config.yaml
num_key_value_heads: 1
intermediate_size: 512
rope_theta: 10000.0
z_loss: 1e-05
MLP neurons of a small language model. Each row is named by its layer, matrix (gate and up: input weights; down: output weights) and neuron, and shows model dimensions 0-191. Each number is 128 + 32 x the weight over its row's rms, rounded and kept within 0 to 255. Numbers have three digits each. A neuron's up and down rows have the sign that makes its largest values positive.
After each neuron's rows, "fires after" lists the tokens most often just before its 100 highest values on Wikipedia text that the model never trained on. A number after a token or word is its count.

L5.gate12:125136072138074132127168111136078098171157139135106123105162142128164164106156102145131058102102130118157112158089052166177113081136063131090129137187070049175140157179089161152111151125106143100149151118158128122170153066139147109150147144121099167128134144102109134120113118111134160143070100157160153099140154104157116121149090209127210124128118103147137155085102100174124156149132146127106110148114106107062112077155107135127136158125078114150145133165148119180114149171127100111195103086227162141146147057123165090125172119138127184179118159139214154067107124136157132104
L5.up12:137109160148178146188127115160095084084132129126184104122139104081087166200135125084081121152116128116118096149096141186094126111140174084086099154124158175154117133112079104190105121083154167181093090155070160142085088114157146159063161114104163091165182099114179127093124103120133124159159095110137100094127112135113128189137154193171111105160147183123116107126173140098108126128105129199152144158151142158119166144083156136129122153073148124103082079164069162135155121110112131176105162161084093064178128149133137162087140104108158101121205080141100169126115106081144199122
L5.down12:106135070142108180160115150141116186122079084163087097110100154140133141105125066170063132132132084107114128182146129176102105125117131096088118144110130126139089097162115176064106212138159138107162124156145138069175162167134085045166197106111074133146150047103043111109098123100213102152097133096143109121087123099088124098117088133188123101113134147158141129114143135119096091128136155086113118146197089138086141102103153131129131141123153094083122114114178077138163137127134131137081172171177152176141142072170164159151129175154091125153126105098141170131086175092128141116
fires after: " the" 32, "re" 23, " f" 23, " th" 6, " G" 4

L6.gate129:138135094149102150111174102141191152098162137088173122084109165158150180169085155191126179096134117146175112124155108139148081122103125162124128184131087142148182129103090120104095151113134123144086102184165195101118151147052092099153126116088119134153132094117133168133111155109174117149114111132061091172135110125124082188104122110163117083096147083139123099087099091105147064050127130072092104162148159150143116133112091113106168118085098152088127102133137095151093176035120167142092140165113155109087107139137167128187136107128169166124149125134089184140109228089166093108
L6.up129:145142162096113112116185092126156219085160143124102129153133153090143133148194089061070128146100141164141137104121128127176127129075154155084116117122116147160154107090120140121085127061118056103146143172103175143081074158133091114171102136038124131119066113150139118103080116074172106123095100131144150122176077171113146108124097179176137105132097095121086128090186142105128085103140131105110117084165061129095182158140118089115172153169140092156220088129133120142103139097122121149125099108144136145115149154119080197130159135121072179174111140089200117126121155125173119132
L6.down129:163111108138163122101109183126067160081149142143115162138149148133063069102141119095104106116169109133088136148126116100117105118048135151114155049098178145146094159124128137158129146149111144168149123066048098178179089112159133180180079063118063059155099132129185144067053123107109062098142115070158117066110101141126173122107129145133080131104109157052133156137115153121123175112121150163110137129120113177088151134152132157165117164138137071167115162173117074129109128117123108132131100162149103103147126139151149154134169124170087128144137178151183077091152098153090084125
fires after: "ri" 15, "f" 14, "il" 9, " f" 9, "in" 9, "er" 8

L5.gate243:136110116114114192199141131131134113133132130140136134117118149116122168151113128191120178096066110139121118069128151119159070137120178119115111141130111061157089098099143053165143164108134086100114167131149144093111144182132142105134131105088117088167179178121098109129087137076163196122113147135097073162096109116119035128076125118120077156134144061075165124132105081117060108103193141146081171158109094100115160112111077087130110124174086152086119138079170178133138126119103104096124112116148098108096128094061184093102128166161146123167056107114076111135095157170136070095
L5.up243:137124148122127163174125106132138178144131202104128189041164125131088142099058116093176104115015079144128122128164107123177106148067110157144148111034100110208146165167155102150089177120122117138137177082144170122146196088079100085151139101115121185154108127095128148129118119136099088190143118100148118129086170180200070129119159097108108151125121104148150119129144046148146150100087101123099130114103144142174161136117148127117143153156072109142118113084137159142119167137080082112102125098173157104130140144074108120075116136127074121094098097121122138149150150158143122128
L5.down243:159143143121094146152152140191125084131139123111128138078157140113085087133100146163195137181114085102134151117171110119115156169097136190139129073119117124115096038170145102121121159130196075108075128086144177229230116120153131158107157146090127155149110104104132188094112060153151131103089044073171100167095156099134080158117130179132141157128192112163078117158136159127108121133143124092139083113114160089150143172121149111134148110116110118141140056131126148121114116163117093087092093158140122154182174092200121082114136119184113137106120132132127153135144150149172130103
fires after: " M" 42, " G" 32, " m" 15, " T" 5, " C" 4

L6.gate172:158128105161141158143061144163089061096108101131134081129118145086096093131106171090102122102099108093105111141121113136110110116062156185120178110102114115072100167144183133158173127183097128174104135104186183100184154164073127090111122113100175114094080170181140146137125107121173174121125067150133133142133087103193113144113158103172163140142103091128113147143130095132108108154146168163080156154092077118157074105101086111092186122127134175103089095122094152152074106161100147065069167165103136162081116109099177081130115179097160107137144158140170184109157082112123071139
L6.up172:114060100097113121125146160125123137152098119138098121118142134157131161081105111177106156163090136130136080176118116099122107050184120163094160104133125119136105156111168137125137195098077124148117129110137108110059109178094120120137220099100099105148128164207074135115165156146138165104057127104121159063190170152087157152109125159113087160173126161147190150082101110077158096085167121109117116100175141163153151111106071138162130169105145079173178098113171102160127121186102109097092136111161106134148138137136141144150102135128185130183073162071190171152191125128104104114
L6.down172:116154097151131160138129167125152153179196148132089087131113121112107149127124139118086156161145128068131089105121159082157124108132091142132186140075131125128155085148202140170148195099120167142095094133133093184136149247095098157195181154134104098095056112135100172103178163118094176151076155202128112092125134142122123125140096139108160113117100182089073119074148089125115146111164149059149166168159123109113149114144078138129130179178110114174103152129145167159124097106121108138142045147130112123153145121118061146066130193130172138146112147115123098137145112142117103073
fires after: " C" 34, "re" 19, "or" 9, " R" 7, "on" 6, " con" 6

L7.gate90:146129134131163139148133157127084031139130116108174098197131160178122109178116156099124125193094151159161132176115137116139168115073202190101184176206125164094151187132199153198142086167174171077098094165158106082164161181160078083157100137120132161151106129113161126098166165119147121127129130154123163170154116083132085097115150136094109112141147079093133142101105057077153076156134159158121164153088144163149139082111122151157149162145140190107077112117094099109095134149171102138130128125119078155124102090124128110104114137137160165126141163086156149096085130129099136104
L7.up90:180157128107118127058148135132117149062134159156065167052139088171124148060119110119074110089120141159122079070149109192162083116125152112144178126092132140111158144145101110120143117155166137193147104113167117112030115127123185152098155074118135067080092199083082107187111118156082110141117100079135087122116162148102184126155117127148088104124140136104131114158105150104133121161155098164074121115114122143094140109072069184124119119193098143135142125075189113147179134096164127123089124161114148104117155104114180139155136120164184101110107120123052098179113114134136136142
L7.down90:145085128062162104110083141083149105118104181149136143155113117100138137089062071113140165150115092089102146137129156126123159134106137168095143070132165121139146129144139159193138099129117126159130087143127081173119168156122105087198137170134142124123091112142113120079165088134123147075089213155094133086148125112150100082118166096115118124181125092045083092130109118093150079080158155070110139126082133122076180121117089122230103123146118194108051130076131152116158142080140126130107172166106122161141113130114166131177058102169120129103192147103122102076138170118115094106
fires after: " R" 54, " C" 9, " c" 5, "o" 4, " B" 4, "|" 4

L7.gate311:139124156105156145177154188135102099091029101136118175136151113111149108158101159121137110210082158133107161150101194112144096108093130216124211140084112123096117173150158157135093113077152136150144081130200123060090108111093124130061112114088106158148148118104176102150135130099131173157093145104132117173110158148164103115142161077141171118109123062093126118038104109134086113164183156119123146096106175178090129102134130116127096137138138159116143131129124146168130174151123135159137131092131205137165165045118168185125085132107138109092128121150082138112110100076148119133
L7.up311:121086136128132124120128124188109097071147121185116091174153102091154114114085097134113198143140079143109067162127110148167108090111134130076191168147066073134135157094185162107148148090101167140114201082155081112052134123096141138119118097103062103138118122061151098147158100111129125105137117120105138121068152165173095075107097161131168134132103139125096179124146123042164182114204145136102171103115158181085102121130108103142136184077089186146169082139126133148108185141140094156111141105142161100120130086156131151087140192088133128100125099175100123132119105107111075128
L7.down311:147160167129149090107181167144099180107190137117106132131135075116162137173065089127130159144163141093086101133167088173163120158121089125104170027066161113111134129065124073169126147133160170146180108130127090202126127151070132122117139160117063142144115056077134169161184161151111125117128147167145150180139127131151091145095108092135166073162144107126151136118105133120231119133111084123151134091071129112102133092104107076091134151140134169108093125130148136107128123171165151193078077127113190136148116111117139137108116123100051159127138058137124146103130104103164097127
fires after: " R" 37, " f" 26, " N" 11, " n" 11, " Y" 9, " F" 4

L6.gate137:135215097152067135163071180085094048097113091137143113078162064132124084135103161139160100146090163090145107140150146109147117071111164163115094162119115137149112121080122130163108191131101151062075127141161130101097130127118149127081169121111114070098158188153189097135124158121146091071113094139142109141126133144163144165087147132115185105159145142133131138097126066130077060137158150127127116160093122175200107095125079099059102162140093191098142185140119107125127136123122183153082170117104119141078187146080146073105137137173115124114091167159163134178115115133134139123
L6.up137:124126130138086122134046151160104104139110131166173080147151113114097126095101116138195092089136161097153155100085159078151156155124125142108090092104155098150146149127137127172086162130133175092138123146083088144131067159109142137161121113128148062143080100220159112138155191081112116138116124138083121191095134108167130125110150173130142140200124117128123146115155071116116113149127137150114111116116101133213135135160074139113042165189082130087142159103152101090121097140098175139122142109162084094089196083101115086076123119161147155118043176137159122178149189173117094105
L6.down137:152154118146126186133091049123118126155133136163115104112180087096041092119154117154195110110167130099144145130159116135110146129156147145129141174143151110116172036064067145154102109078165144098119089053138140184146120105161157076127161153102086107128099151132118172118133153160123123166130121164092131134132155112105150132097053088051156121158127100100112156137157089149118117151102156153090163119132055108149118116064117182137135130110055131134143087171111117087190132101168105147106051122172098062122158106156125164110159172136140169176126138145092147144067153080119139134
fires after: " C" 26, " c" 23, "C" 9, " I" 9, "ac" 7, "c" 5

L7.gate412:110070073129182188151136123099126140133149109094150186234143091149135173136119164117114158208086104139111132139107205128083072119138141117064146129113078107143133207175144115114075115103102161112128140096107150059138162152141148047103156130142111088126151110148135101118071115156153080172105126148128164183181121098129117176166162091098137157115133102139132130109133076153141137135118150150113150130094140113122161145159127133059131081095124133102085083135116101135076148183086178147149147119127072156131113092117105171119117087053156112100075118161109081084118100101107173159
L7.up412:183107170098170157121133138114106141143138182158084069134140191151159091191086132159092152096102098106090122152083152117169156146123088130137098117106121108142099137112159116128114129091102087101073077109091155166161196131150155100099135108097098119072073079092134144116202111132138112114138158184122159104148119155084131138125181161159115167121110101102106097168128183110147094066110065133139117052158122078098158132116140146055129139130111069113178089094117096160114153196132146154155104099159128135124124178064075091089145127107133150152170124073123059141155157133122110054
L7.down412:119073086097139117117136130138109111091170145180154153104176086135125136175113107120152046140082161099141112128114076124169106159086123117151149167164124111214136120118088097148075106119192143067088114157155104086148116140138137128102139134117108090112111093064090153107147169129150134094124145119147149147150087116071110098065074103149102160104125101105153195108111077108146118090160135211117103116125154075105100122097145187097184180155150118134070127103105098155056132082126127126077204137180155115133160121157115150152082157101087081110174174097165117113113169104086140082
fires after: "p" 28, " L" 13, " l" 10, "ep" 9, " R" 7

L7.gate201:108113137126098130184082105123086124099178124085164110150178175195241169134139144124099160165103136097096085103080115183180102136146044140180118122172087096151104128075086203066102178145125177116174109121156079102143127157140133149169128082138159138122161162134149108114093114143113101118162096087133150106171156078141146166138125160139115075156071083104134137122127125106152103169127131126108111131154117121084099070176151113178077103180142082135190132106110135121135136097142087187159109128131125130175194123089172105078132094091122137128149105135153142108101159149134117179
L7.up201:115207222117096141214068105139121139105181124095175086106134155163168146151139145107111165139141102149167141140094145151140053179105103141103165139126145093101101127155140150109119187100134114168112049126106101134108088157104170110121172124080132113162166131127080133151077053159107149083150114095131127154084168121118141189126113168148136109149133094135127145103124126086137073190136148115136116137065095097124150101197127109129131188137104170051096151117155108108102154079132156141130118168137121114151135176128123148066188111109115115112143142131112115133065179110126077212
L7.down201:102136134108119120166189167167066118213088121062091118122129179105138132134126122131144136143138155129172061110110127180163145081157162112085116121192098130141146081205144125128176140093149155154115082116140126230182119073159088136155087122142127151105165087189170155122152170083153098130140175134130091142138138083092120197162131161164132117105130197192157159089098197133162137120116129097123145160113075108156123100078120065115116095104152096112135049147100173136146119120143157081106142073061109156122143106115135122143104121061117134136128136129113138141115146143086141134
fires after: "re" 20, " the" 20, "w" 17, "ver" 12, "er" 5, "i" 4

L7.gate375:125142163117142209142150131064113127125140120105097136140120114165122052164076141157167120136127160198113157111168133106107113143074118167108108105076122119115102156140181115151160190166145148090146124089180149104114063144097079105068122117094102108105091121153143109121160154124076069126063070091154096097086115164116104083095175112115102094150074069120186075109085146136143137136137152095090073083122133142082155108104117109134161143111136082111142067110061078150095137142133156159111129134133150139098182083132119193143140091143134094116133187173096109163137112079160051127
L7.up375:132118147103157123172117074185101098128162113130125098123122150143082162182085126117086160147069148180113158080110142091103058151080094150086076109125120148135123125127119184125148115152119131084147148166123095128072104116056110131153130119054028070167077106118128125126116113103121079109138090078123098153137103171137130171121190142082074109125142141103144142142143197104148104131134124102120127117157099167134149125144151039128132090142079121135154097116136132135150166112117144086128143137144161152108141104145074127110133174103104156175166120050171034188153146069143063149
L7.down375:111203131123127191154135060125113172138114141121133104136162157108163165119145144129143071054107101101101128118145154074143100122164146129099148074116162098104121122129101131116122093133146109145108152119075167162136122139120096164175110161086129128229176127110094199115132160155139179098074193123121194127100110163112164137150056110104144171196127074125189121155093109127131109098159153149115118169164109124066168136089153110131108133164140170088159105149136150100143147180087100174184072098110120122177148138125212178119128135135085118132175138158167178119180101107145168105
fires after: " m" 16, "e" 12, "ri" 10, "ov" 7, " f" 6, "o" 6

L6.gate222:126125080181146172110166152118079094165106109139106144050138052152079148085154153134144182152160100097083177135103131140121093117061101172141154114125129107104100134093077142120116121152121148144167136126192127081202107120206164097114113115113091153072132116129163090113134104093168088101152090098159167098104087175123128118094148100108146098085112081105136103096131050152072096173170173134162117181129111209107121105083134133155134170099179149084110164126110089141138108134125155063154150107120145155060172116105142079137139121152123140116155112102105115165144049142142106167
L6.up222:103101102195126115090141168052113093164097111157178097090134089125118122127147125162147140127160105154083164163147090172128119166109122160162188148114096162173174123103118139124138159154151122140207184154139094098122145125142147110101153130171030121111140065085138124088090140102160066119188119097155158115114086138105144061095123082094104100109105121146067174120136124115104140164139139146153060203141157150091093093076172135175169144121150161157097169117132117118100120083191112141122138083132124140171169099117040097170166125141126117117093130143122091080141076159141153168
L6.down222:181136127148152137097113116113164190097117132186109119136163159100147098165118087144150169148136101235074103150124127137134152131188061114135094194097098088158137095135096121115164186151188119199181164121120089136104087118048077162121107144159100085186127110090141118121117127124092105117087137146167192087113124152122124128126119087091150092177136135160161134156160167142167137122130117123136114137203138109119129122088113136095159078143137150134153098156127204162095209110112105122157133148134079089192117082142104097141134149130170112086085145140071144097106136104152201107
fires after: " k" 16, " J" 15, " an" 15, " D" 11, "i" 10, " d" 10

L6.gate420:114199118133101151107117132086112089123107131109175140131121108080113140174090147129108107171096122099060119132090143132147039143133111130131140118151131164123090134121080165069127156136149162074103146187156138136188082144090148107091107115110146126134115161129168100112169134129097082095116105048166099131154101107137099113140152165139196092116109159059082126104144102151101116213208079126121142111101086119118112088117129126171127133134145150086188153118114115148130174113113094089124200133163137143107121125130123171153136108130130181066121214145151105058086130101123096234
L6.up420:171156102127128095096160106132143143101159102167146113151105148094138150145134152153157153147094145077106113191082074176094034139128118104135186119142148190150079100133036173037148132110173151108098153134163137138188164150176181160093168135148142150213135215156145130114173106124070105167123097090110107143180102099140130123130111118147145091073108138133061111120143117108123155176171126122120136119119162133100143160108161123170107134143102127103139147083148140160122144092158102116091165112173179133145101110128113114152112109144119190095117172093105122080079102069076094175
L6.down420:171084085191120109105147052126100167152193179141158083159167165131144171159119144135164117122117147075109088176127105122136106068151102090114203156150153151152107114139117182149105108064141102112100125152136164153128123099128089068118128132135155092118158106198155134137144156202132154155104145120117154121104154108060081136129136078089085157097161156055119085102125111088136174114137129145108094041145121161103129133122120137128036120086182179106044121102107115131186151165131106104128104164114148098147098148145169102107128118127141055146127143083108112106155129179111091127
fires after: " Un" 37, " D" 12, "d" 9, " d" 8, "at" 8

L6.gate112:077065076146090126136156188150126115135102187143135127119119049163147110145079163148085160197066085100067100152174179118085095059118095145119130163155105110163088168181139074133117167144101100152173114091169108109119164161148059162121181107094126097101156170143109137140114100121170110132117073186171121101180095111151147113121117119097091104193152150096141094116132096095127102151099166193096130136128108138134180124099129153093102140106159146121115097097115115104074122154111122185094138138075160081184087149126158138164116159140116170113167146117126062191128117112146102099
L6.up112:082134099112120062097139114161156171133119106089119163109117115131124112118109121121163177146124130140134076076122108135128059112120067129118133110150115065114155155144160076185147121120087134128071134084136155118102147111152113116092198109138143137094081056116121145123096106101129162124108093163106108194050164051126173102070110136072097123143157152153170198126146127081150154153115165046163121197112154135133123115116141119172110144164157176104085157099126200163142108100146123148134155132086079095134124163126172112133182143098185159088154129078142176100059112167154157171
L6.down112:103135152123158153132163140143081164191139104153095152114109074114179108131134101153144133177145085107133130093145186084099117100140124144111172157119146115127081114128100147036135145124123201150114195118149159177141123221180134165091111175179160151158084101078112164150100129175189143116136124112115110132160113092128152107167093154137168156196104147154195125089167114161172197116162124106141132168130169056138119112119088092106120121121146097126164120094139174095156148158099168161132141113147096141141106132111158097072133126156093098115103136082073053189149094076104175113
fires after: " w" 25, " m" 11, " W" 10, "e" 9, " B" 8, "w" 6

L7.gate468:097127136139068137220181074145131150117145102142089131088138152076155134125095144154161094134129157137131139138144106120136096116118068089088131110129103036119138134157113161130103123154107154136131146132146160127111119206114140119115181115125135109141134125096151072131116088091166128148139118167126145144213059159120193165113162137181168123112149119099090136153170076098188125116169164135161138104124156150098149105147133123132098220152114107123151185136126112116112057110168096096102114109139086063132066157150133163178173139130151191096181129126168139136092204068076068148
L7.up468:113145067142106155116185110151094138088181092093173085124072127101204191158109189113094142202089125158133118173116132146092152164144131140148126091130089143069170122066098130152115121126160163116112130089159084096100080098111133077121156140100107076096132113121143136144143122177128086143149120116108186167118172128123138168130067136121113186123093194112096150117091130130076117157100174174097145157123112141101099115153139143128160159049146113112152117131076129138102206165118113161097156163131086125199103132084121174101101165094156119130135132106025153102062117143140117096
L7.down468:105095163107146161081120041159102132095128169150126101168121106096136192131156206094173160098106089170127119094180086183137177151110082125099094115149142148135115066159098127094105161104181137128113219091178108109187110151123137039134093162145132207146150136084111152177105080172167114124135126167118183125106151150121100160108097092154101122116157155107162147107104131128134074072124130091134112170094121122134137108098145161106127114126161075134140065107125062153111167155087176137155179169127163124139123113074187122165178149156119113141119100082138132099134085130128140159
fires after: " f" 23, "am" 19, " to" 15, " st" 7, " the" 4

L5.gate249:173152142143094113140102152110124126123126138179093118115126049102090139160172122177136186161099125128167191161115082129126110107104096153111161141120132104152107118119140125122114138140139107074080150088159185113122221166136170127165143122133096141091141093133170146166099188138143164183073061115088119130086128155144160106137121125121217178090104091126100130064121109114207073100165119124162129163070113150076119162140146138175110179087192098168089089122121087116136131190134104119095123095126073100073078084158108115132130153150103126101129105121056072078124099116133127133
L5.up249:137152151141175104112166179125112113141186159191164042178123104090155113153031118097161135129105112074113164148125102114149130114093143190114056153126113139137102122154112124216106108135144137117133140106210089124071147118111133123096132122147062099178102126103146129133144149112085131166111111158138124164096122115139119120127105134060099102119088138126094121141061071121063143137100101170064103168134124122087124158105150143162161108111087128106088037101123178167139157164091086125120145133100134102110157086047121102141157103124099187092094161116103113135149110054133147104
L5.down249:144176137150171150085043131128137129107136145112106164115167149189123080145110090160188156123148141119169123137144171138201139189097171152136211114108161075128100078132142127096146136142123101146128113117068156183138134164165097159097141087148129106142105116127196192099101173119171149158149089137118150163130126132159089165189128117168169144093112137109156091112082120110181150136132125105097059112147116140171113181110053074129116112141162167139101137113148165112103118145105230149159079198096108106140120079136085132131131114105167139138134153137187191100139177126149165147
fires after: " D" 20, " T" 17, " S" 12, " N" 9, " F" 9, " f" 6

L7.gate130:090163089119101166146139126120045109141123136114143122139097115062131120071084143133107136086114162104144097108099181130123106075096120134124079137154071089126157123139154130164109110066103173177132128142136111104109122174163123134115154137093153126081147239169124146138132130119096143118120164178103130161169192128158121195149145124129130177204088085133116041133129122066180130178209160172103090112117122151112131126148151108139112107169082144093114109128117150094120124156068149132168130107064158128066205141046155108097115096163179107125135092154115135123134154159135130088
L7.up130:182153075128088147118086129135093115100100142108183133087142128116087169138078082140160109121120100094149155163098119050141130134112102188097077134160131111131083128140189129098172145153074148103147163155110170124128108133168131136115097141130134182058152195101082084156131123106136134093163118100139171088121138105139151163091116153083139147147115137140110187113161099171128116117184133148102132046119127149213156119108154145155107182184101148100106157172079167137104134148076143174140131145204090166070124166119134091054164092170122205127073113132167160104138155119148108149
L7.down130:134201146124103185164165111138125141168145071141151146127156111153110128107134136124097124133097119159156050090092079115065114106166120161115134150167105175115111091123114111181076158156094111143109129130081131205151180130167185147165136154085131168108120090140121130153131133181149148136129131114098123092077179111131109117086114119112146188175076165212093185111101107099118122187112166170156102084058178132138176148071114088114123138134100119140155150145141115102138100135166129098130043115120123164144153080082028175138105091193136131116101101127124131172177133143139135101
fires after: " C" 25, " c" 22, "," 12, " m" 10, " M" 6, " " 6

L7.gate298:128118160174136168048170156133113095134096085079123098137089084087133123088120157189161144117141150073138137105123157141108087055106106161174196127144112114144126143107128185086070158187115136128142152140155135072173096178118141145117086130086071122132103121105158077139113084100139148058185100098157125143108115108153079177072172103161146104080155062086119132143166091125162113138234167110091128127123186110079131140062125073119124112098091156111127151147133131148111103128143144156123144112140089128122169110075091132124136143166135113098166094164084136179118114150191135154
L7.up298:146096082143145119079145079154154112100138162126132121161161106021118144120153154133109132124092120093099121151081102172113128050175103087079150136095088156168132153114079192084094142190094132141193152171099109126161149152120132145097103124038143120099146179133087177127117100109155131164189088148141208101150084109176119104108126071149090138138145130098095125166155119121153116166128113149134091110116109070118085132112116130136119181117119156130169108153152090091118119087068099111146091071118162124145061146149132163065161182086129200168126108105120120115141146152117166177
L7.down298:173116114139132139112131096095129141094143145098099137149145169152157070166139116090179108149087140129128125174127088109125129095151092136149124153070156129075156177157155128100110117105043102116082104125100085023051126191058187123167044083104119190112118117160148107153177083131152174150142141092138108067102143074107115103154082133129111157155154078120101168187106174136151128115155113085137089195161107117114182104130180148124140126165165182110103135089162141114148100131086126125148116168081101074176131149125164094132102157144092101164130142142133100087100129130109082135
fires after: " n" 20, " d" 17, "e" 8, "um" 8, "ec" 7, " D" 7

L6.gate505:096127124157193157144179128167123072169111155102112149129183114167092182131159141150133164109112169132106143131095188119104088124111126129161126146150105108095126158125157153100168110181074111129079119197180147106171123133119115107092142170073175127179144117142112118138150094102129134114101098062118106177113104059187108122114175121136141142168137141124099042070106119108127068113122120086077114099068113172139087102184084170099137177134128191114105157078090095110092155071114097144100122096155102114091078156121127135177150171175134169109079168073082123153121091145098112169
L6.up505:170142164149130091169104143128113114126151090037146125210129162121100102183152127074135111078129171138132176169136070087109109156076110164126099086145073112151145149144134135145182143122120137177157191149128117137147098113173119139179118132083136127135089121130056135159145169146130146111138107074120120155129162109145100096103142141204153117134060129120125166141157071109160084103113113068122135123094088161154092153157107089113112128134113189145095142099103164083060127135053116153096144102158052129112162104110100194111113163092088109175088095094138143153147154121071203112
L6.down505:153164134090129121126136166133120097111122134217089059162148139125105144144149143153181115109152181102102145138134114152172082119100099166139152140088079099135140110167145131155162219121129096124160137068180129171111074142108130153231139059101130178132135120119131191161133143091109127074132147143078119149167218146157129127072170095121053121104131167091129131151168108111182134108145095152154094103156146108102175142178166102122179132124106167152128146139085162074126108124126113159157107107105155156151157162150139114096161134166137145141181096125114058101131190161097194119
fires after: " C" 39, "or" 9, " c" 9, "C" 9, "r" 8

L6.gate2:184174111121129140126169103139077107105132135113191129099176160196134092083099152132117179175088097154095090144099112113104148129152168141079124126115124106083111160169068125105094142217059102149077123159152156116113147153216134154112176093123115126042129131133122171138104106113114107110109113174099084133171152086119112130083142106113116119126174171094168106065157130096132088102115135152115159132103188154070123179143121127089111114083103160096071151165198104121165168114082091187169182132145124160148126180131124158150123138100112158126125149165138129111125091132094211143
L6.up2:160118133146139093051159176146092175149102135095147120144168183141116110201024099113069127140169181121139161101113057087110105134048100182165136084163119150134128153106155161057143117080136142157082121096127175123121099182118126164148135156119143161149117128101082127124170120125153122143128095143097144109112168131086179128173120131067106119079149121156144123115190089076130152069128097095158120154103139137101122091140160078124102127174074092192157139147091098153104137154147197115115152075133131089172133075127145096137080116110143133163115111110119104144080070099135073118
L6.down2:096093208142144181147112088140115140165075129134072088084191122107125109125132080126115091134150158136093138060126127155103127144149124150137109132119197153137110157098100114108172142140101133110150144139052142092158090103155139108166082068105077180118156163089091150113100163119148144198149080108141062142123135096122129123094070141117160150109105208101205127152079129081154161146129105122160138105138120090115102093105103084150143138019125098116098109159145090139079159127164072113129131164127153091116132121146138111172150119146079120118096098114108097220162099175129106187
fires after: " w" 56, "at" 8, " W" 7, "p" 7

L7.gate221:177178134098122168133116111083106027163129116121165106137143092169101094123109143122098119134065128130100186127124140067108084130133176144102153167127132096128136157213180061094141081152094121161075125134164130074116121121142175105135110130106183170154131184153149179129147137184163139077116101082143136149153120082149131083132136074097135188087141138135144131072085076055153101175140134115112165097101118136165096090103164138123130191112145198165129110070071112137091099161068119143092162122124186143115081146134110122118197119144125156107160166114140136128146107122121126182
L7.up221:195095141121120087108167130191110066149067133104132129086105214076095108081131109041127097126139097124154139157133088088207157091113164141129107083104125089125143083102113163165067154157190094160077100117152170143087090143107112116132130130104143165122087118098138124189121110148092136094125176144151089085084174124124170085138155121113128133082084177121174088128082108072130095114144140151063160107143087119168109123122086146208118117184100148156103128082110160107147140077162139119099164154131051098065117170113178117131142135126140188129136125139118119137136126128114119127
L7.down221:164125107121114146128134139181153122118156130117107184170132109140121196135158061141169183123201093130178153092195151144136062079136141134106138096154104127155159138100128162125155104099143161146158161119125083164139109200181128163127191090127193151114115106078132156150157072138114137106109202145118106100131187114165148154157128131069108110090034164164133150132130100093155176120091120118132147123114137161054108125109114127143116069227137118191113155110140089098134082167123085107116079127094126146106140149125185163105114127153165107158122153137184200094140117112090107135
fires after: " C" 26, " c" 11, " R" 10, "C" 7, " N" 7

L6.gate234:147153088153167163122160147157142159099147104079071137147118128162149130164098160149117141197064091177056081163188152081177146135152182150160076151106129151113110172170131118169101136064097167153099156138110143112093194170147097107112099060139171080117184109146128131151100067119162090104105147129166151102170109097151122148158110155147127140198111189099213102098158103153114116105104121154099134182152141105116170116084111160108086140132116186082069111140127097143127140120115134150153117165127072115138165180141093137146149122085133090116163075107126078116104096170073144117
L6.up234:067084142084141083118138103099184133093090096102124142112150205072145106179126140119164094080153123115104115186124145157106099104100116099128141027150116098097094132074142160160183091126147117152080081123111096147141116087148152120072149139148120132098078118107145083129138145131117104163139084160148133179127113126197151137190135091090135147169095130102168125168202130151122156146112164174162123104138113149140138118140030070097113077103121129070120111093172126154230113138141146091173164111075122157144124123149148125130092085117138098163168129127090139082134073112109073131
L6.down234:145128119156144083116113107080143126181114137185121138132136115110119114137139095123128203102174146135084123142115075180088092125071137181157120119098110144095072137090112116096107113171075179106138169124119127040172104124087140072182117125122122128106149098124160154104154128103144142097117161108134141084130144163123143134127132098085076162135092149106125134157124080080163087159129094143183134174171116178154103177150098128082079103137110095193162123150040098126106103173121104123175117163139159109069082103093080085038175079106189150164093126152139123081180149109082140123
fires after: "p" 29, "l" 25, " w" 12, "m" 6, "r" 5

L5.gate261:086128119097142149123134110120077071121117100077095183115136149138118096148108126147093140142060168156117137133129176137181156122142085156054132109096115201166161161186184068149126116148105108169059135105180138065150178168132189114149112189123162163133108131110100132100151080120138176121058073178134155120127098087173097140162180145112149122125151135166112101117116093162204081156115163135148118131141055098136097099127143135139123226128167160139141143103118095172076150134148127113068128132133158142106134085143174110194139144168088153114078119164105146128146116174157132130
L5.up261:097155103146151111089180137125153163125108176075140136119167099131106093082113102105154125136116215174112118117124095085165127143079174125074069079097113162168214098152135138168137143153136076122098154116118157123084198100123108135139104140092139130092113135136083174080124095105134179111103081145142088109094199054161147081138092142098133103150092140126155144099125142148173177195103143110112150115084056130083102122106135147119134110118165135091124116134203109131113158139135088109113068064101139129136075133125166185113114135119095096085066155155087135123079053131110094154
L5.down261:155158148171187137141147104119124152114152115122165134151189096090146148121106150219131132134160174136159187103106116190129112115112160100162037095154109130249172103134140100131124082101101158110133125145036139141135133088114126104053115136167146136090093116120089134107138068164098137173146116160150104111133112132154125168189120085123122102149096169121153139100158136100186131152114148179079107112141098132037094137107116153078147064177147109111088132146150126173181157089152110097160147170139168148168120127126082177098101131124137105115109112149127192108171110115124160163
fires after: " M" 13, " F" 9, " P" 8, " C" 8, " R" 7, "1" 7